Part of a small language model's weights.
Architecture: RMSNorm before each block, learned and rotary positions, no biases in attention or MLP, untied embeddings.
MLP neurons of a small language model. Each row is named by its layer, matrix (gate and up: input weights) and neuron, and shows model dimensions 496-591. Each number is 128 + 32 x the weight over its row's rms, rounded and kept within 0 to 255. Numbers have three digits each. A neuron's up and down rows have the sign that makes its largest values positive.
After each neuron's rows, "fires in" lists the words (lower case) most often at its 100 highest values on Wikipedia text that the model never trained on.

L2.gate187:131124112124117183130132134142136160166130132137058143164158109116147119133101200104140177185151207127174103084134195113083148149134143127157139117107147171123173134119099092140070125182138114147168170162123104157103084146167145142141131155129186187167104089149094162130157127136122162089
L2.up187:063130119131143188084106110106147171142138107092132099124180134190096124165126118130131126157191218078156088055164088197205132114074127179139167155132145114132183142136061094111130162131149117150140145169149138111056089129199122175129100141158134149112082087135169179099181115050145126088
fires in: "known", "such", "written", "directed", "composed", "referred"

L2.gate927:158166131158176164155164112088068084140122071068177159171144191123145160154127141127129164130121165159102121121168088123160170119098106112102080094146148174076143124115144072152110164149145154171147150124109102097142115121150133118147081116134176147095081079144114143135155146129089108138
L2.up927:102160186124195178150097043089129146128126159100157115109132135106140100196154141142159162144150200124132175164147160120150128147029173139163147184110124130075100136114055124145071109146194162143114136115160126178120092092113117149092164100163143136141117079124071129122107127104147140133
fires in: "his", "her", "of", "their"

L2.gate1249:138134114117175113168147093117139138137086186090103153128154201120183121117158067163089114073123086133101094099149162084128189193153151151192125182124118140127148108066131095133146104060135179127115148091098112160099134133114145158170122167121144133155146124132111094143145123106093166124
L2.up1249:127049111089154125173176091091118169149080197102125170101122146168170080152125137147110170078113110106100120070126168117164176149134159153156106177151150163164146118076156099114158092069143200133159133098098127139135161146166137132166081151083160125110161136161137049124134123104059193085
fires in: "northern", "southern", "old", "western", "eastern"

L2.gate1622:124115168155181165062151115169092102134145097065165204111129132143121178180096111095109117131102173095113107135179167097131141131135075142141135073132145186135143144129159124138123145092098141150061159117118211133129064043056106088143177121136178142112131134116150154155123091169115136131
L2.up1622:118126123141097195180110109082135117178150057129155141120117144150168113157120071152095136183132164166104140153086157115043181160166135149128195125099123135116118117137113171095075112093182083118110085134128153117114084106152138121154144130080092195171118104076131126189131126128121109051
fires in: "district", "best", "public"

L3.gate1406:151100119161133131147146139162094112104135122118115137126124181125161175192112108138189133122107114152127163140128138124155119177136090134126118163125126185144144121100079079078177120143110113100104115092164139091137144108036139124149102139123156095144145119103159139207184184098132127087
L3.up1406:145104148144182165146129096093093074107132112142093185156110130120123179135145074147130162115148114168081149172135143117154099153114088120148146126091108187130097143149120115116120099102155133117157208119119160104138116080064138119160115119107151170149150121130115117130114159144112174120
fires in: "best", "s", "final", "m", "of", "second"

L2.gate563:184131128121114140171173135106138141160109111108116157136173179080119156154128156141084104105124156105182213184115196126138136085117098054163138139101149158141152117156113109137109122147092201138185172160156156062175177153154074073097110114143166132124160170139064161108187121120125066195
L2.up563:140104083171112128166184076131125214084117101130191138104179088074182117187112108143139080154123126091146130155103149161086129138098098122138165114104118129142119088129113093164080112116101164169145096101156133090144159125094128100140116162107179212097129147190041128139097097091098123144
fires in: "of", "by", "between"

L8.gate1667:165091097130117112115167162099181163082121133160140096125134139121116180145123145153118126153086148136136098157195142092070101118186176144178161182172087121169202094179092114122091127125134175108111107097080130142091128084099130120095126158148146177122115120132118123153146113114138192097
L8.up1667:131099152167110138185131135161137125120127132116062137127067121136070101133086083159161123145109119076179112089094163060132102086136123135076087083125095082112075145161115130098174132151092143093173149074098094180108112103125140144140124129136092080155095102177170156178138094089092190075
fires in: "to", "the", "christmas"

L8.gate1224:118099095120125146151092082135109134122136119158175148133076140174119163115100146083101140144196110134144161064151145166074090066089131102167113143118142080173086079109100108127117093122183106139143126141132110117190119070180102145113086192136134090094099088098053101150147026105086144114
L8.up1224:179078172063187164137136140094108178156164064157122065118085169124065152091111136058136134158184096123178112105112088148119104128115110103156166180142146155135153128059156161136123153141139148135145094102088110142144107128169138117175099168144167121135127112102015141145157148152089123112
fires in: "the", "his", "dec"

L2.gate952:126156141105132211138116145136154168123118133151128146119183182154159067109188159137127122136127147123124116084137134125145072114084158114111120140178129126157141089108049154091137132169102155139132094171110103115133084159165117161116143130169162150167159184099138143121114156133089096080
L2.up952:164164157077113153124151164152118110108154153178070134060132197117121161086159125175115161121177121098087124094080101136113139072053153107117111162128124198111153112126119177129153163091113104102127081100126115125186086114166067127091091123133158120111165184124134145090155132144108056103
fires in: "as", "made", "of", "named", "at"

L3.gate256:163129099150224130181114177149122125146135139088119159170159155042149122139079066058179108061017122149171155148094057126072157140156156171141103126140145169117153146123113140145121093135129121116181082126116110146127120173132125149099162143083167129095103084114128122133125123147135130110
L3.up256:106163075110142093137146115114081133153100172145087150128145110095119088164142088146143168096164152113086117083123126106152105120145114137153117153119148074075152129098109147158103094122143093110122140162149089149071145174092196126119149146153116176080126137146121070159172118149155151156
fires in: "these", "human", "this"

L8.gate1315:120144109105181109177162127152113133097167112106081127082114126108109127123107122199156126116094126121069149120071163194132142166132108151130148144105148155146063185113128156137136164148096136190100176129123117099139117082099125113073127198143179158115136137146115147115078101162106127116
L8.up1315:150137078104104157141106147130143145104097132027146086127108179088148156101124120107183087217138164130135149133099072118140088069120200184121071145090146107201128134104143107108128140146085143156156124167140072085172146127139129067115115183145132147167140169087177141111139122129120120136
fires in: "was", "is", "but"

L3.gate423:036144124154131127184127124110153061130103096160163230152151147127162158108126157172136113115174070140100126134115081077189174066137114126097164075147122141130192070108145168085165118134134153206131109076129141093077109102159109198148113135113075106128065162176094184150164112094100132110
L3.up423:193200157106120147177202132138110184154145087143203118164164152102134070168081080192129124104196104146111115109121126158212153127147117054127138160152139114137087195057166113160129217081120131183131115093108152163131179116106096095155128118090103130122144140093157128098102180098175161118
fires in: "had", "has", "have", "medici", "medina", "devoted"

L2.gate1511:149117158075174170102105123123106129100113107089120135152175137097113141143177126088114099128166106162155098101113062140136121177147181145110148139158106035135175151095140109131132074111126118144122123146042092175125183121122127075108125166073139141132167164121133148152105132138120162113
L2.up1511:084179179151121088119122161183066051126106042096076056144147108120079127127102140161171090126144111134109107129125141125110123156098160167176112114157164140044028179165085119111178069095155156131114150147114097164133170115135136169136134144097108147087157120111113119102102148152144175176
fires in: "same", "this", "that", "named", "which"

L3.gate651:127102089039151151129110126172154130117123125143151085139136121131136152176100107118115076154161120123120150097074077154178139086121102134118122083107130087140089099101163150112122123095126122204098120110096164094114094099132153114147222113177066081181151183127111109161050091134122154124
L3.up651:131121104159206194151124054136104148105120156087164167232097202122120086147128139162149182128085170146162158075154212123139154122102110107087167131174152147160128170087153109124181181174167123132110131144183086116145108085110147117146130134139144089090116127144161184116117086130157183107
fires in: "had", "has", "have", "having"

L8.gate144:143050170115164095100161061139141201083138147147135131103126162120136171129113112148110104095093102146136127097109067126154113150148198148098085098179164150180168163159118095151086138200159133043170102113086067167120087137122145174090091116102158180147132166154083175151125138131160106086
L8.up144:159140186187138152140135134115197123100115102130075133112145127159085140073130074075104124119153096122104137104158164126123134156167129116123113120120085133137099150143149138135076157109079087141115128128088140147096148053120126072136089140092119082210135144149140172135126137117180077108
fires in: "a", "are", "is"

L8.gate1266:125134093107115112112084130158115130110169079146139083078116118182123115124182150106167065146125143153147083075124116100160101146154192128138159150183078101134136154170093080140049203125133082100067154117141184156119122185058105136106088158135099150099164134091121071118082115154134135115
L8.up1266:154173131120162133141076188090161111164144093101123114126102159109121153139151152069138176144090127109179152104120137171189091159070098098112134083136086143112133162148118082143137192090167143140081130160151135183100171091122117139101091124146117122173103103178160089113104122131115149088
fires in: "the", "a"

L8.gate341:117109099076088197122128095135148146122097115099123161138156109143125146130061121105159121082198096133106144092180145075105126118125170123117141113109147077143093184044099124124148156143182117211161119102220081122085091102187135134109156129128106159166142131141120092112119147114094008136
L8.up341:103120120145184083168104097107107112154090132111100143158138180174111129125076097116183093125155089115167100103108144119115120120133141146124148122093118090164113098102137080093133142100177104144162090150167119161185162103153170112132141108114155099119169139052153156124117186214165099114
fires in: "of", "the"

L8.gate856:155112073103065161133167067084098210090124125141092101120066091128106139113118221152120143117146156159113100084168148122168133149109168126161180116143121115129078105168105114204152129146063161109131128120134116111176138083086153123127184086127026146098111171099119150170148182126179151135
L8.up856:103139144093134092129093087104111138128136111153073164132136151193118138156155196106140163142106145112110097108138143109142106082076108176125107152045193117125178135144150110120103105156120141064130165102148101096170151128112135126149068106141123142145107142124142177128201183129169146127
fires in: "to", "in", "for", "is", "at", "makes"

L2.gate1145:083127168073128104130184123129169130110116149137131166186146123127119122147133190124150138121159135062076158151137114133111092143143061107159142098147074170165167119088142119140104155128063164123082106098131125109084158103122126099154187093142138149144114114145140188127162128076120172106
L2.up1145:121184125099149138156079095113221186131149128115166136174146175118065163152117137121109126129116176132110089103091120142087106202109100155118123157147120103171198119131145146137081060138120110087128092095132074110157110089156070146061143138118130131162109114148090167123142108060144161096
fires in: "light", "assembly", "real", "rio", "production", "release"

L2.gate19:175130115156187105097100169162095165120115150128121180109110187124132181157092135148117119091139116077121096151098119118099157140128134143203106129142079108097122124117123127131119149116124138106095144104048151138114059132190144132122092097135149113127188180177127139220122203122120131139
L2.up19:102151085113174127105119195160124175093103125140128124104118146146142125135117177149121141122130095103148133138161126122138091120162123095130104155099131110119098061150114141093084097092125146127112145105066146142103078159132148127121145096161112137152167098144196118100121195130112151063
fires in: "northern", "western", "indian", "north", "southern"

L2.gate35:078150146154113136159103086123114133146142170151100157141170082164111120175134124174111107095125130119073107100165124162163130087240152104173138099150136104163105120141109075123125156187092103152043128139175075133143100092165114089085130180140096138126173189202112195136156138132194129079
L2.up35:146150153194072116119108153098153188090161151053123140113114110123081135194165067138115140102186133117088118125146067114148142156194188102107148174166164100134101141124143098074149130139075157114104106122168121152099091114150086065121094132127119098107161174199137192172164110154161117097
fires in: "race", "oak", "running", "ran", "is"

L2.gate1441:145084094154133163083135093150084159099080118133098141139129185105097129066097146144167101068133140095097085131127101140132138149190170124089117094095151109092110140090184098085185102096087199136133156180125097120114142168175102091089148129167104139135117150201146151126152198090154159141
L2.up1441:167088175093132184067088133153098128126149116148163170134105125132088115196144084093119084083147171142109070151125148123121142121150072121099121153067138121096113092110120126110146135134107113135138114129117113119195202174090131088126089084160205116076093127139133112093110122086154159129
fires in: "each", "main", "small", "large", "largest"

L8.gate222:156111110100078136172152092087098129099128131194099149108168155119120139120081145151109159190130151092197141131125091099159165129089181136177119154092155095098120121097081134082189165142157208145108153137113166126119139142092134174097130172177115089101085139139129112105153123182149119127
L8.up222:160120102126093155159127155089181178187139091103114087130141151136152076081105088185193124170109111143119105177153122137124147117106156126108149120133154220149086100137092091096137095142136097144163126177082096137075123119129133136169122160097075118237081126110128147156085114129122098077
fires in: "be", "is", "are", "not", "been", "was"

L3.gate847:166077108172127213112137106121151131066111102136090070048168152118090159081132146131137145136126143148127140129117103109106070101118144103163105160127091105131148064151155093117143131144050190144128115124082184155108152118051118128104179146090149121146124136138094125152146157080133162153
L3.up847:169089047178122110155126129106113136111140119115122113122106159153131173131130169174076204098163121115172056097116164145083114133098135167128143127151094145143146064168153122116163153123069130134127107106133147131107060166096104084163160157056121128126186173108100155162179167124155176140
fires in: "such", "to", "for", "note", "so"

L2.gate925:097144148146089117157129136124121157142116158111104087141195158135166081133124128100158093102071091099122137114110138113107119122120055123144124198107127133123111115162093162105144087082139076134203173077077114074152091175178123063117103088066122095112116116152151130136143146146170112118
L2.up925:127131188131137146129114148175127100121141086135128071061133199174178118186177133112124116141122185058127156056153140181101143112101078087077138122092093178148079108107107191108145147140191161091171132098098118077151108113145170119142153130085146150162176106153091167118137177103115042119
fires in: "served", "named", "of", "worked", "played", "working"

L2.gate1031:169110178151130068115150183166141105130103118126135125086162149132143148129166108125187173107204100145134114157101141112111172160094139140114112111113162142106111161117161134152126121141159114150190113144135137092131073148152161103133117127110109138112192148110147105120058150081122167142
L2.up1031:145105184110174098132185124145075110135147100126088104057112114138136102124163056108088236076156124143108101105145127142153132133157023179122107123130157147115144188114094080202089188162172103104103147189156137108134044172115138120142139116102150152140134167131190125151102115110141159158
fires in: "human", "hard", "gold", "young", "wild", "silver"

L8.gate950:150132099123154151134133061134141157135103074118148122130175128160159123128168125102184157139136124116134145090084117116098177143094133076117163089174160103065126107108085171112120158153185066064174171157119180104150126191099156103154132099151129144126151153088163146134165148088083125164
L8.up950:125172143152128206131076093098118189112093105154132150106128130099155140102096114130154178140088062139119087109099131160085136095095109145145180127158112133134117167131027184071136231097142187103106180085161222121109134109157101162186103120176123117108167113148139132154119127128109182119
fires in: "and", "the", "to", "or", "that"